{
  "num_hidden_layers": 15,
  "norm": "layernorm",
  "positions": "learned",
  "qk_norm": false,
  "init_std_qkv": 0.0157,
  "lr_mult_o": 1.5,
  "max_seq_len": 768
}
MLP neurons of a small language model. Each row is named by its layer, matrix (up: input weights) and neuron, and shows model dimensions 352-479. Each number is 128 + 32 x the weight over its row's rms, rounded and kept within 0 to 255.
After each neuron's rows, "fires on" lists the tokens most often at its 100 highest values on Wikipedia text that the model never trained on.

L10.up563 [ 64 100 119 108 163 125 173 140  65 101  93 142 181 110  84 154 130 176 114 170  96 106  91  86 112 128  97 126 177 144 172 178  54 113 196 112 136 126 144 101 148  91 186 150 167 137 121 109 175 142 167 133 155 171  89 118 132 171 185 154 104 146 150 171 120 144 143 161 129 112 103 124 126 131 109 111 132 116  89 141 155 143 144 138  88 121 146 154 115 164  90 127 148 154 145 135 170 127 136  94 137 162 135 170  99 150 175 146  97 105 154  82 154 137 155 158 128 126  99 117  80  72  94  78 135 115 114 106]
fires on: ".", ",", " (", ":"

L10.up1098 [105 128 123 122 116 142  82 123 130 155 133 165 133 159 137  90 161 109 129 125  90  77 133  92  63 144 142 126  98 144 150 172 166 121 104 116 117 163  99 114  99  79 101 122 198 156 143 111 170 129 142 133 106  77 121 168 104 141  97 141 149 130 147 141 153 152 110 189  89 140  97 161 194 140 113  81 133 111 109 196 177 153 130 101 118  82 147 165 188  92 108  76 169 111 201 154 120 191 136 141 168  92  68 130  94  69 153 201 124  82 104  99 134 102  54 126 125 135 145 155 164 157 183  98 117 165 103 129]
fires on: " -", " to", ";", ":", " for", "a"

L10.up754 [174  75 135 141  60 138  85 122 125 162 122  82 125 117 110 131 175 160 127 129 129  69 114 146 123 172 156  72 147 142 122 149 136 185 118 103  94 117 102  35  90 119 167 107 139 126 104 127 113  96 155 174 112 158  94 144  92 143 139  94 130 159 101 160 118 118 186  90 142 138 172 140 115 131 149  84 103 121 114 172 102  73 140 132 139 135 166 138 145 108 143 112  27 106 125 124  94 177  64 132 121  54 118 104 158 141 134  82 202 159 135 134 181  85 107 173 179 110 134 121 138 126 152 117 112 130 152  66]
fires on: "s", " as", ".", "es", " in"

L5.up1332 [163  97 120 177 110 121 100 107 103 160 156  85 189 158 127  89 112 144 127 117 130  63 114 117 123 149 107 106 158 207 141 121 113 123 112 131 109 186 134 135  98 123 129  99  86  92 102  80 144  93 126 161 122  61 127 147 205 129  54 123 136 101 126 136 120  97 130 138 157 177 133 140 152 169 174 154 135 157 139 174 134 110  54 140  45  89 111 159 112 135 164 113 142 108 172 155 141 123 113 117 161 145 140  73  60 167  84  88 205 125 106 143  89 112 114 190 148 148 116 119 105 135 143 135 118  92 124  79]
fires on: " of", "ing", "s", "es"

L5.up1672 [160 139 173 142 105 129  78 182  82 102  81 154  94 152 116 125 165  92 146 107 127  68 148 114  92 153 151 137 123 187 109 196  85 165 127  68 102 139 135 174 148  93 127 109 128 177 141 115 127 123 139 181 136  91 123 206 126 160  72 140 104 148  37 131  91 131 154 155 148 156 160  96 159  98 120 130 124 114  94 167  98 163 119 100 146 124 113 117 130 120 159 123 111 162 170 171  99 125  93 175  57  99 134 140 164  78 129 122 179 151 140  96  80 147  88 160 124 104 148 142 164 141  93 181 130 156 138 118]
fires on: "s", " br", " ft"

L10.up266 [117 128 202 156 192 133 124 138 134  76 204 168 134  66 124  67 135 143 163 145 125 136 196 124 128 135 135 153 150  88 128 158 109  87 137 106  75 198 111 108 105  94  89 144 125 141 129 126 117 163 205 131 138 156  93 145 186 112  64  97 164 115  80 117 160 130 153  95 115 156 149 140  65 117 103 142 116 166 137 225 185 111  91  87 148 132 109 129 161  90 154 129  87 126 108 155 143 124 167 145 162  74 136 135 143 120  98 100 150 153 142  74 149 168 157 123 137 131  71 150 181  99 128  97 129 103 155  68]
fires on: " to", " would", " will", " on", " |"

L5.up1494 [ 81 103 136 113 132 112 123 117  90 128 165 145 106  85  97 123 123 129 118 108 163 117  73 101 124 147 141 148 164 100 121 126 165 156 111  48 100 138  75 131 203  79 168 173 128 122 146 116 204 131 138  99 118  83 145 105 142 173  62 110 177 106 114  88 141 151 127 142 138 123 134  67 129  64 144 158  91 108 159 116 113 104 111 101 213 100 132 169 139 124  83 123  90 206 148  88 192  94 140  83 126  92 137 121 139 148 138 145 181 132 112 163 122 140 130 113 157 111 169 124 124 144 194 115 113 111 102 147]
fires on: " |"

L10.up823 [164 113 156 122 180 118  69 171 107 101 144 175 125  78 150 127 100 127  75 145  61 119 119 114 132 131 114 123 178 185 116  86  90 137 136 217 159 135 171  92 135 179 134 158 115 115  68 133 179 118 129 131 160  90 148 124 131 125 174 160  92 182 112 128  94  83 136 112 145 136 184  97 159  86 101 117  81 140 125 146 103  96  96 155 152 109 171 175  60 159  85  98 174 155 197 105 147  75 151 115 122 167 124 110  67 192 120 102  85 143  79 123 150 135 115 138 149 189 146 114 146 107 140 120  93 172  86 123]
fires on: " |", " in", " (", ",", "N", " an"

L10.up757 [137 119  93 134 137 167 147 102 136 123 136 137  63  78 151 113 164 144 151 137  99  66 153 131 130 177 157 164 106 122 129 101  78 101 119 123  67 191  82 120 134  97 118 147 104  97 153 128 122 141 109 139 222 162  87  99 130 117 103  70 117  76 158 105  68  87 154 143 125 120 123  50 131 173  91 132 194  93 145 116 151 141 125 129 187  90 159 133 111 119  75  96 117 148 189 143 108 103 172 177  93  85 141 148 127 102 143  99 167 131  92 114 121 102 110 179 132 147 162 124 123 180 113 126 127  87 126 155]
fires on: ",", " number", " and", " ("

L5.up1703 [151 106 121 113 130 178 136 144 164 167  83 121 112 151 170 106  99  99 118 175 139 139  66  67 100 116  98 176 132  68 132 110 110 101 144 136 187 160 137  84 106 110 111 130 113 134 108  83 202 166 137 114  58  89 107  92  91 116 122  81 118 108 172 115 113 151 101 123 109  56 169 119 163 167 107 169 142  97 101 163 115 152 122 105 148 191 120 159 136 100  93 129 128 102 147 198 132 157 106 154 147 132 104  71 210 133  86  80 151 161 171 133 131 187 140 138 146 125 132 117  64 176 130 198 103  84 114 194]
fires on: " of", " to", "/", " at", " in", "–"

L10.up227 [169 139  95 131  64  99 125 115 151 105 157 184 118 138 158 104  99 138 114  96 177  93 120 145  95 127 111 182 103 109 133 135 124 155 136 114 114 144 172  48 122 110 104 119  95  88 132 175 106  96 148 124 116 195 142 105 135  69  85 157 139 132 116 133 162 128 137  28 139 132 170  93 131 115 169 120 175 104 134 203 135 161 146 139 183  84 133 102 122  76 152 134 124 140  73  94 158 125  87 158 158 127 125 161 134 145 149 147  70 139 136 104 165 151 130 147 152 176  74  94 172 184 185 127  81 107 129 104]
fires on: " to", " |", " for", " from", " by", " of"

L5.up149 [122  76 152 174 118 145 101 116 163 161 163 114  78 165 142  70 138 117 126  70 152 139  92 190 103 101  96 184 145 167 196 152 177 116 130  84  95 165 144 128 112 128 156 167 135 117 135 110 114 132 105 146 117 118 167  93 179 121 100 144 130 113  86 162 112 105 140 163 138 137 121 178 137 122 135 114 119  94 119 100 118 157 129 111 157 162 156 176 119  90 169 130 114 169  93 122  81  89 120 150  83  88 111 101 134 107 130 145 137  75  78 111 151 114 112 146 155 113 120 124 145 134 143 149  97 132 125 124]
fires on: ".", " to", " of", " than"

L10.up445 [ 68 100 125 117 155  89 153  83 156 145  74 158 133 116 114 179 146 165 153  82  98 108 120 110 133 131 166 103 150 159 124 127 132 129 109  87  95 121 118 139 131  98 147  95 121  81 194 152 106  59  92 148  99 172  90 124 131 112  79 101 160 122 169 140 109  68 157 158 139 214  44 125 172 163 135 155 157 145 180 150 107 102  88 113 139 100 125  97 168  99  82 170 159 137 230 100 110  97 152 139 120  76 126 132 177 100 134 166 159 151 145 159 116 169  63  99  84  85 174 112 171 172 176 126  83 127 154  74]
fires on: " |", ",", " and", "–", "s", "us"

L5.up1247 [105 105 180 137 162  93 150 127 102 120 164 134 125 138 114 159 142 178 122 125 151 123  71 123 131 165 174 102 162 138 113 162  73 136 153 168 157 106 115  86 175 147 100 119  98 176 149 100 143  63 132 115 108 104 129 115 118 123 141 163 148 156 145  92 162 109  81 182  90 207  80  83 120 181  89  87 136 115 162 151  90 166 162 170 151 111 123 166  71 184 176 132 124 126 135 167  76 106  82 146 142 183 116 134  68  97 122 171 182 144 165 105 121 136 144 110 164 135 202  98 144 137 166  90  88 138 146 126]
fires on: " |", "0", " the", "}", "000"

L10.up2028 [137  47 157 155 116 120 126 144 142 100 155 129 147  38 122 117  95  96  81 115  99 136 160 191 109 136 146 103 119 110 166 114 156  96 113 102 107 117 130 187 167 124 143 160 127 173 107 125 103 131 179 164 149 106 200 139 125 102 155 116  80 100 167 125 156 114  77  74  83 130  82 135 157  93 159 102  47 155  92 177 105  68 132 133 111 138 109 114 161 130 111  72 103 118 136 164 116 150  73 169 153 163 151 141  79 151 153 192 153 160  66 104  68 131 123 173 162 174  89  87 147 121 106 101 164 125 118 132]
fires on: ",", " and", " of", " to", "24"

L5.up708 [158 203 109 118 143 123 110 114 128 153  94 109 131 135 108 136 135 108 161 133 178 182  87 108 143 190 169 123 174 173 113 157 160 110 196 178  89 139 134 140 100 141 116 106 108 114 127  90 106 159  84  98 136 127 136 121 108 136 135 112  98 162 200 131 127 103  85  86 151 140 146 171 133 178  93  98  66  94 150 179 172 146 113 175 101  82 169 126  82 167 165 135 153 110 154  77 156  77 127 144 147 200 175 157 134 168 147 179 142 176 174 148 149 158  64 145 163  82 123 152 141 113  94  83 106 114 101 154]
fires on: " all", " East", "st", " up", "ess", " All"

L5.up973 [128 152  73 143 117 163 130 105 123 112 117 148 125 132 171  92 130 133 112 151 126 160  36  99 131 101 122 181 133  93 154 167 191 145 164  65 138 102 111 121  79 136 124  99 123 108 136 122 115 189 162 176 136  98 116 167  81  98 133 154 160  59  92 118 105 191 116 150 180  76 163 106 129  88 120 169 103 131 144  90 140 105 120 137 173 149 119 143 138 170 136 143 108 159 185 121  68 135 114 156 107  64 126 148  88 130 156  95 108 176  75 183 130 138  98  86  76  75 162  95 143 175 150  91 160  91 119 147]
fires on: " |", ";", " 2", " 7"

L10.up474 [101 153 143 162 120 119  62  70 157 146 148 162  83 117  65  87  79 114  78 143 148 122 124 171  87  95 149 145 142  84 135 152  88 100 139 131 107 128 119 166 178 155 116 183 151  99 121 113 149 138 129  68  60 172 120 137 198 159 127 151 182 156 191 109 130 157 135 160 166 118 152 130 129 123 118 118  62 155  80 174 110 122 138  54 139  83 143 144 143 116 134 113 122 136 165 137 167  62 101  69 139 130 102 130 131  93 153 114 163 134  93 173 102 129 128 119  61 165 142  75 142 100 113 123 132 102 157 147]
fires on: " |", " is", "y"

L10.up1703 [114 138 112 161 116 128  86 117  99  79  99 109 143 139 137 122 107 124  58 116  98 101 175 162 103 137 150 111 102 149  91 122 129 160 130 157 146 145 155  83 112 175 139 124 125 174 104 159 135 203 161 168 111 112 110 165 154 136 168 163  77 106 146 156 164  82 102  99 117 178 161  89 179 132 141  16 151  82 156 102 163 186  98 138 138 103 150 183  89 148 102  60 119 119 157 196 119  95 145  94 102  99 122  95 139 122 112  98  99 155 190 159 158 121 157 148 125 121 128 199 113 137 134 166 119 117 140 129]
fires on: " |", ",", " and", " South"

L10.up58 [185 154 110 130 117 119 139 183 109 105 138 128 141  84 151 121 118 114 139 110 131  88 113 152  83 126 124 208 150 195 223 129 143  90 121  79 128 163 159 103 172 122 100  99 125 160  97 118 131 107 181 130  59 182 135 107 119 156 122  90  69 140 131 195 131 144 120  35 132 135  99 118 161  76  98 147 168 185 155 162 116 108  92 136 132 105  94 149  73 147  98 124 124 121 135 115 152 142 112 130 136 161  83 140 114 109 126 102 117 146  59  90 101 198 133 147 139 139  89 136 130 126 121 196  99  97 149 134]
fires on: ",", " |", " of", " to", " on"

L5.up1951 [148 110 134 106  81 145 121 138 139  80 103 110 187  95 119  92 142 115 167 119 117 116 163 151 141 117 130 169 174 112 111 115  77 117 108 190 158 127 118 133 112 109 138  42 153  64  91 116 175 192 155 134 102 131  98  99 130 138 156 145 129 151 145  97  97 199 125 114 156  53 143 143  81 127  79 105 185 138  83 152 145 157 132 101  95 113 147 162 134 117  61 173 183 136 134 120 178 114  75 164 130 181 126 137 118 154 129 152 154 151 138 151 126 134 198 139 171 159 120 105 172  85 138 178  97 144  75 119]
fires on: " in", " C", " at", " California", ";", "C"

L10.up1881 [ 85 149 125 117  78 156 175 153 103 144  93 122 146 144 159 138  89 149 148 142  79 132 126  85 131 164 140 137 134 132 171 122 122 112 160  79 147 153 108 166 140  98 111 173 133 115 130 192  79 119 100 136 174 153 118 153 160 136  93 151 100  79 138 174  98 114  94  77  99  78 155 102 111 113 149 167 107 158 113 191 122 134 130  82 141 110 176 138  64  88  93 148 120 115 104 114  94 113 148  69  99 124 176 146 169 161  87 169 134 102 156 111 138 180 139 151 161 156  81 183 103 115 153 107 122 102 193 117]
fires on: "-", "\n", "o", "e"

L10.up1851 [137 127 180 155 106 161  99 117 161 120 168 172 116 206  95 114 128  88  90 160  92 121 115 105 106 170 149  95 135 125 145 111 100 125 133 144 125 100 130  39 167  91 114 171 191 116 105  67 121 110  84  85 122 177 123  76 111 137 110 161 144 145 126 119 135 105  40 146 109 116 138  96  98  81 106 125 195 126 120 216 125 115 115 168 195 137 130 133 138 136 161  71  81 103 143 149  86 114 190 137 112  86 120 116 117 125 122 224 128 150 105 152 175 124  78 140  97 154 154  83 124  72 151 178  89 112  87 162]
fires on: " the", " |", ",", " 23"

L10.up648 [127 122  67  72 136 160  90 147 107 123 167 125 150 229  84 173 161 165  85 100 146 134 130 119  80 115 167 173 154 133 154  87 126 128 105 149 169 121 154 178 151  66 145 134 156 173 139 150 134 121 147 140 140 172  69 152 139  95  93 146 127 195  96 100 131 157 142 167 158  91 114 125 179 150 119 138  69 139 134  63 139  73  88 100  92  97 140 112 112 112 122 142  91 121 142  89 145 172 124 135 171  85 141 111 123 104 167 158  77  97 120 181 116 121  80  93 116  96 107 132 116 166 124 128  99 107 145 115]
fires on: " the", " a", ":", " (", " an", "-"

L5.up87 [170 136 149 139  87  86 140  61 125 186 139 144 149  55 149 147 162 124  80 120 148 188  86 121 134 190 143 151 163 131 125 105 128 119 157  99  84 154 110 117 123  58 150 154 144 191 127 142 198 143  95 114 152  41 156 125 142 182 111 139 115 100 156  84 183 154  94 129 146 181  90 141  89  87 125 135 124 117 164 105 127 113 144 149  75  62  62 133  88 120 147 119 119 167 163 123 122 168  90 171  91 134 145 120 154 143 130  90 126 102 120 154 148 145 148 107 156 155 117 103 148  90 166 168 124 165 115 115]
fires on: " |", "|"

L5.up730 [ 74 123 164 194  87  96 142 114  34 130 137 167  94 162 136 145  83 160 113 107 114  93 123 144 128 131 133 126 148  69 162 128 161 140 129 132 157 137  94 161 190 151 117  85 138 129 215 141 135 101 118 127 111  93  92 121 163 127 192  82 181 100 107  89 165 114 176  65 197 117 136  71 138 100  95 111 141 111 193  76 119  57  72  96 140  90 110 132 119 142 140 121 175  65 168 125 175 127  69 135 124 113 102 101 128  40  89 168 151 113 107  85 153 181  83 123 119 132 131 141 122 157 152 132 117 119 104 146]
fires on: " |", "din", "ns", "int", "/", "ass"

L5.up543 [108 138 128 150  66 215 123 139  93  96 113 121 113 169 127  92 123 108 124 190 123 178 157 134 170 106 147 191 114 109 167 151 163 155 122 100 123 184 178  94 103  82 172 141 171 118 145 110 187 118 136 190  79 162 168 140 143 124 171 119  61 118 133 130 150 132 160 174 163 139 133 111 134 112 103 131 182  96  88 110 139 153 146  85 106 109 138 129 117  66 155 147 161 139 126 145 121 124 186 160  65 136 121 150 136 106 160 143 128 138 131 183 127 127  76 138 170  91 147 144 152 128 120 135 138 138 117  79]
fires on: "e", " as", "s", "o", "d", "le"

L5.up635 [111 110 140 118 113 151 166 115 176 164 106 107 221 209 111 114 133 110  96  39 190 126 137 184 118 115 150 146 135 133 151 138 115 137 130 190 142 114 195 131 108 133  60  94 113 125  95 137 111 127  98 123  58 170 169  86 131 171 161 112 167 145 133 131 111 167 161  63  71 156 171  85 138  92 128 115 110 128 166 180 140 114 170 105 165 120 142 117  85 117 117  94 103 133 124 130 154 189 122 118 146  97 164 150 152 125 112  80 188  59 163  82 158 160  98 116 162  82 146 118 141 116 198  80 107 138 148 129]
fires on: "-", " of", " for", " 1", ":"

L10.up1687 [160 120 155 117  81 165 109 104 173 160 143 127 148  97 125 117  84 124 113 145  94 128  95 181 169 153 162 185  85 149 114 161 132 126 106  83 116 118 142 102 169 144 145 153 122 153 127 102 135 107 148 133 124 136 127 127 179 109 135 150 108  84 133 107 161  92 172  82 103 131 103  59 136  66 188 167 123 117 138 151 113 142 119 116 147 140 158 119  88 166 161 179  94 137 167 139 145 178 112 183 140 107 142 107  95  77 131 173 135  66  76 132 157 169 185 137 163  99 104 130 172 146  89  86 127 166 137 139]
fires on: " the", " to", " of", "ing", "\"", " that"

L10.up540 [153  82 147 111 113  86 162 177 118  98 151 196 149 124 118 105  99 136 143 151 137 162 167 134 146  89  74 134 153 142 202 113 113 181 113 161 182 153 138  94 128 113 186 114 147 118 131 121 131 137 134 115 169 166 144 131 219  93 166 132 180 172  88  74 210 141  83 142 125 137 103 109 147 102  95 133  93 110 133 161 180  66  62 128 116 155 178 112  67  88  68 142 148  90 158  99 162  74 123 143  82 131  99  96 100 140 200 156 126  89 148  73 119 165 120  86 181 193  95 116  50 144 167 117 137 102 160 139]
fires on: "–", "  ", " (", ".", ","

L5.up1909 [138  83  80 175  40 178 119 146 148 143 126 123 118  86 187 129 155 102 160 155  94 130 159 152  76 137 137 150 116 120 143 107 159 147 177 127  75 141 146 103 116 127 186 129 139 107 116 120 189 110 105 138 103 135 120  88  89 117 159 174 151 116 146  85 140 141 155 123  79  91 152 119 102 139 102 140 131 153  76 206 156 122 150  91 113 177 130 183 109 127 165 103 113 165 130 171  91 156 197 152 124 117 160 143 128  65 148  90 147 124 185 159 143 110 150 212 108 117 167  89 185 113 170 122  90 150 190 119]
fires on: "'", " and", ",", " 2021", " from"

L5.up720 [195 151 131 201  83 111 160 122 117 108  78 148  84 165  68 184 123 105 137 166 156 196 116 120 108 135 137 152  74 144 119 144 106 151 137 111  67 117  94 140 119 122 127 144 101 133 163  49 161 101  96 159 230 119 124 139 162 152 185 146 120 161 205 140 147  57 140 139 132 182 126 105 105 220  95  89 155 115 158 140 214  98 158 157 131 128 143  99 127 121 143  73 100 100 129 165  86 109 110 160 153 124 147 118 130 117 138 132 181 123  72 137 103 130 143 145 108 164 139 172 138 140 131 117 105 141 139 139]
fires on: ",", "\"", " th"

L5.up709 [ 91  85  99 186  95 132 116 177 163 155  52 158 105 190 125 130 143  81 120 188 113 212 149 164 129 155 158 112  92 135 111 187 134 101 176 129 136 168 150 166 132  93 112 162 159 170 159 148 101 130 132 129 112 141 113 169 112 136 148 129 168 121 141  94  82 166 179 138 110 171  93 124 147 168 146 133 137  90 125 155 148 102 162 113  82  81 142 141 164  90 132 150 172 140  95 138 173 159 125 161 156 115  78  90 146 128 130 181 151 127 128  82  50 115  91 107 113 158  50 132 153 118 117 152 132 162 133  89]
fires on: " for", " Dr", " from", " gl", " to"

L5.up1194 [164 125 152 106  98  94 166 128  43  98 166 128 133  75 125 148 124 146 175 130  89 184 141 131 172 165 182  89 140 116 101  79  72 115 123 152 109 124 161 192 148 140 158  97 123  94 158  84 103 141 167 102 124 185 113 127 102 112 114 105 134 156 125  90 125  66 121  95 199 178  50  76  63 153 137 110  56 123 128 179 141  94 145  85  94 161 145  92 148  96 127  97 103 121  98 119 108 103 102 186 164 126 172 147 170 171 182 136 157  51  80 163  95 158 120 122 126 166 130 127  82 140 133  90 133 130 150 158]
fires on: "\"", " and", ","

L5.up547 [120 126 118 179  86 136 135 100 131 179 145 115 131  93 110  78 167 143 136 138 204  93  84  77 157 138  87 174 189  94 105  93 106 148 130 132 178  96 118  92  68  99 153 120  83 120 146 104 151  68  91 107  93 125 154  71 203  79 151 152 145 130 105 171  81 115 116  68  96 132 167 100 147  84 134 102 145  97 164 168 123 162 173 128 131 181 149 161  94  94 103  85  78 121 164 110 108 143 126 117 126  75 104 127 114 140 133 144 128 113  66 153  76 165 124 156 176 158 148 106  97 126 133 138 181 157 135 126]
fires on: " |", "-", "|", " Labour"

L5.up94 [176 114 106 142 154 174 129 108 156 130 117 116 133 137  85 110 121 111 109  73  81 119 152 139  84 102 134 144 119 167 210 161  86 105 124  34 111 206 152 101 114 131 134 195 148 107  92  95 121  81 168 121  67 103 107  58 109 167 124  81 130 118 134 178 120 133 140 146 133 157 170 130  74 173 111 118 121 139 136 140 115  74 149  84 146 118 139 130 108 162 149 121 145 146 100  54 130 151 103 103  68 183 109 133 112 117 176 125 104 110 159 141 112 145  94 169 189 121 163  95 187 126 200 108 132 138 162 154]
fires on: " as", " of", " to", " after", " and"

L5.up1209 [ 75 138 154 134 116  85 138 134  75  90 107 140 152 133  77 109  80 180 126 163 145 145 102  86 107  94 152  60 122  64 111 188 108 170 133 128 111 159 178 116  72 143 101 125 106 104 164 126 113 117  97 141 133 150 121  95 153 155 130  92 156  96 189 223 102 150 107  75  91 183 157 111 118  82 136 136 159  72 170 156 143  98 149 107 132 181 173 209 121  80 121 138 121 150 145 128 116 138 191 119 127 133 108  83 104  91 166  96 116 107  91 127 111 141 178 120 167 119 136 138 162 168 146 131 139 153 173 117]
fires on: " |", "-", "1", " 1", "4", " 0"

L10.up1017 [141 177 115 163  84 135 130 123 178 118 194  99 144 108  95 177  98 121 115 162  60 120 145 121  91 157 120 117 169 123 124  91  95 135 145 104  64 182 206 128 108 173 133 145 117 158  98 115 124 103 110 163  92 125  80 171 127 185  96 118 132 117 122 138 169 191  86  70 171 148 145 165 163 113 114 137  76 123 123 139  63 143 104 121 116 116 171 133 137 158 174 146 142  59 118 106 133  84 151 171  86 110 182 127 174 145 111 158 151 182  91 142 153 155 173 190 121  95 139  92 132 157 140 112 139  93 104  90]
fires on: " C", " G", " H", "\n", " D"

L10.up901 [ 84  84  72 158 141  89 118 133 184  82 102 125 112 164  95 162 134  86 135 120 159  69 166  91 122 140 117  92 118 121 123 154 100 158 102 132 112  93 190 125 141 134 154 157 124 144 138 120  91 151 157 166 128 130 145 122 144 118 144 185 122 105  96 174 130 166 140 112 134 109 157 176 204 116 131 107  97 131  72 175  84 122 154 113 122  39  92 199 151 165 154 107 174 105 138  64 141 124 170  98  64  55 130 138  67 173  96 138 141 137 159  96 119 120 207 119  79 103 153 165 171 111 152 108 142 134 151  93]
fires on: " C", "\n", " un", "-", "|", " |"

L5.up1483 [124 133 138  63  64 120 118 108 149  82  81 105  94 142 170 124 162 119 164 146 166 115 122 119 133 114 143 113 125 130  93 170 109 142 156 125 107  83 141 160 111 174 129 122 115 127 111 113 129 132 135 115 132 162 136  95 220 155 165 108 114 109 168 171  37 155 133 109 126 133 112 166 124 103 118 197 145 143 177 149 103  89  93 170  98 109 124 154 120 110 134 116 107 112 155 174  96 113 143 114 111 137 128  84 104 148 162 103 133  78 154 168 127 164 173 110  71 108 123 123 147 113 120  73 141 138 136 108]
fires on: " |", " 0", ".", " 1", " to"

L10.up704 [187 155 124 146 112 178  77 117 126  86 122 142 143 112 128 202 109 140 103 133  96 106 185 134  81  90 163 106 134 117 177 140 130  97  89 144 103 146 103  45  96 142 138 173 168 151 135  66  85 104 123 114 134 145 112 130 124 134 131 133 128 136 158 134 136 121 114 142  87 168 145 112 186 134 118  70 198 126  94  96 137 112 111 143 115  99 144 138 165 155 181  82 103 113 176 159 124  85  93 109  98 114 157  74 176 132 151 142 124 109 100  78  88 124 145 217 117 183 133  80 176 135 159 138 138 153 176 101]
fires on: "o", "a", "i", "e", "u", "s"

L10.up344 [111  91 136 147 136 149 142 143 137  97 161 146 163 167 133 128 202  99 152  94 192  73 122 194 119  92 170 107 127 119 133 107 139 118 117 116 140 137 185 128 130 103 172 132 101 110  90 198 198  91 110 117 142  82 159 141 111 101 105 137 106 171  94 169 104 147 137 134 112 111 141 101 139 143 108 173 114 181 138  91 126 124 161 109 159  82 147  95  72 139 108 146 111 162 157 115 100 199 102  92 146 138 145 149 126 121  93 128  96  96 121 137 111 134 129 158 133 129 115 128  92 157 121 151 133 122 157 159]
fires on: ":", "s", " its"

L5.up1681 [150  96 107 124  89 176 171 167 133 138 112 113 128 140 129 106 123  91 126 172 150 110 130 162 154 105 156 170 120 148 143 124 172 132 142 164 111 162 136  63  89 148 152 148 130 109 128 140 124  99 168 134 147 157 107 139 118 103 136 115 136 180  78 199 147 106 129  74 111 108 115  89 113  87  97 138 132 141  70 107 180  99 109 118 113 180 136 139 111 149 105 144 146 118 144  48  82 121 107 198 117  70 128 102 128 155 127 187 147 171 133 180 135 125  69 137 174 129  99 111 143 176 149  84 166 121  74 136]
fires on: " of", "ing", "d", "win", "ting", "ina"

L10.up1140 [141  91 116 153 121 148  92 148 127 139 197 166 148 195 110 194 145  50  89  89 164 107 145  95 154 171 156 189 146 185 137 162 122  98  60  72 122  81 127 138 107 145 158 105 129 118 116  89 116  77 189  73  75 156 172 123 124 133 140 151 127  80 165 154 158 107 166 170 129 165 131 129 124 160 137 167 152 110 141 149 160 134  94 176 164 126 179 110  46 140 125 139 122 100 135 129 107 151 111 175 165 105  58 159 171 142  58 149 148 126 164 162 104 115 123 150  93 189 130 136 139  59 159 163 116 142 165 172]
fires on: ",", ".", " .", " and", " |"

L5.up588 [127 126 131 102 191  83 100 126 139 118 128 116 112 101 110 153  97  97  99 113  71  84 165 116 119 131 130 135 109 135 149 120  86 102 106 173 100  76  82 107 110 134 152  96  95 124  56 121 110 179 139  93 182  96  67 118 158 191 180 101 118 141 175 147 111  91  45  98 146 135 110 163 144 151 125 116 133 159 166 120 144 121 134 173 104  89 109 109  94 207 168 150 115 117 171 134 148 135  94 112 135 128 164 103 162  80 137  97 139 167  83 138 146  80 127 169  52 125  66 166 120 154 150  73 148 163 181 102]
fires on: " to", "s", "vi", "ing", "e"

L10.up529 [185 160 132 149 112 147 106 121 116 110 100  48 132 156 115 173 111 126 157  91 105 113 196 119 160  66 112 107 127 100 186 111 125  77 167  81 166 140 115 114 177 130 171 186 150 149 101 134 135  73  97  96 115 110 108  77 150 126 144  83 183 126 109 116 112 132  97 121 135 125 119 154  61 161 146 120 148 143 131 140 127 168 157  97  85 148 137 127 105 162 155 122  92 159 143 146 166  78 125 186 102 127 161 133 101 154 156 114 138 120 130  96 152 110  82 125 152  77 164 137  89 163 127 109 158  68 129 127]
fires on: "\n", " of", "\"", "\n\n", " to", " was"

L10.up1082 [159 125 139 115  63 128 162  93 139 178 128 145 104  40 134 161 132 120 134 104  77  93 136 104 105 143 142 176  93 164 198 119 180 109 141 143 151 176 147 137 164 133 101 136 108 107  90 121 164 124 123 146 109  66 150 113 104 172 124 154  86  94 110 111 128 127 152 137 105 173  99 204 144  92 161 154 112 170 105 110 157 165 111 157 156 150  82 176  63  92  94  66 112 122 169 192 114  41 153 106  72 157 168 113  79 103 122 124 194 207 179 113 127 182 110 164 155  95 122 106 176 120 118 100 114 119  80 144]
fires on: " |", ";", "|", ",", " and"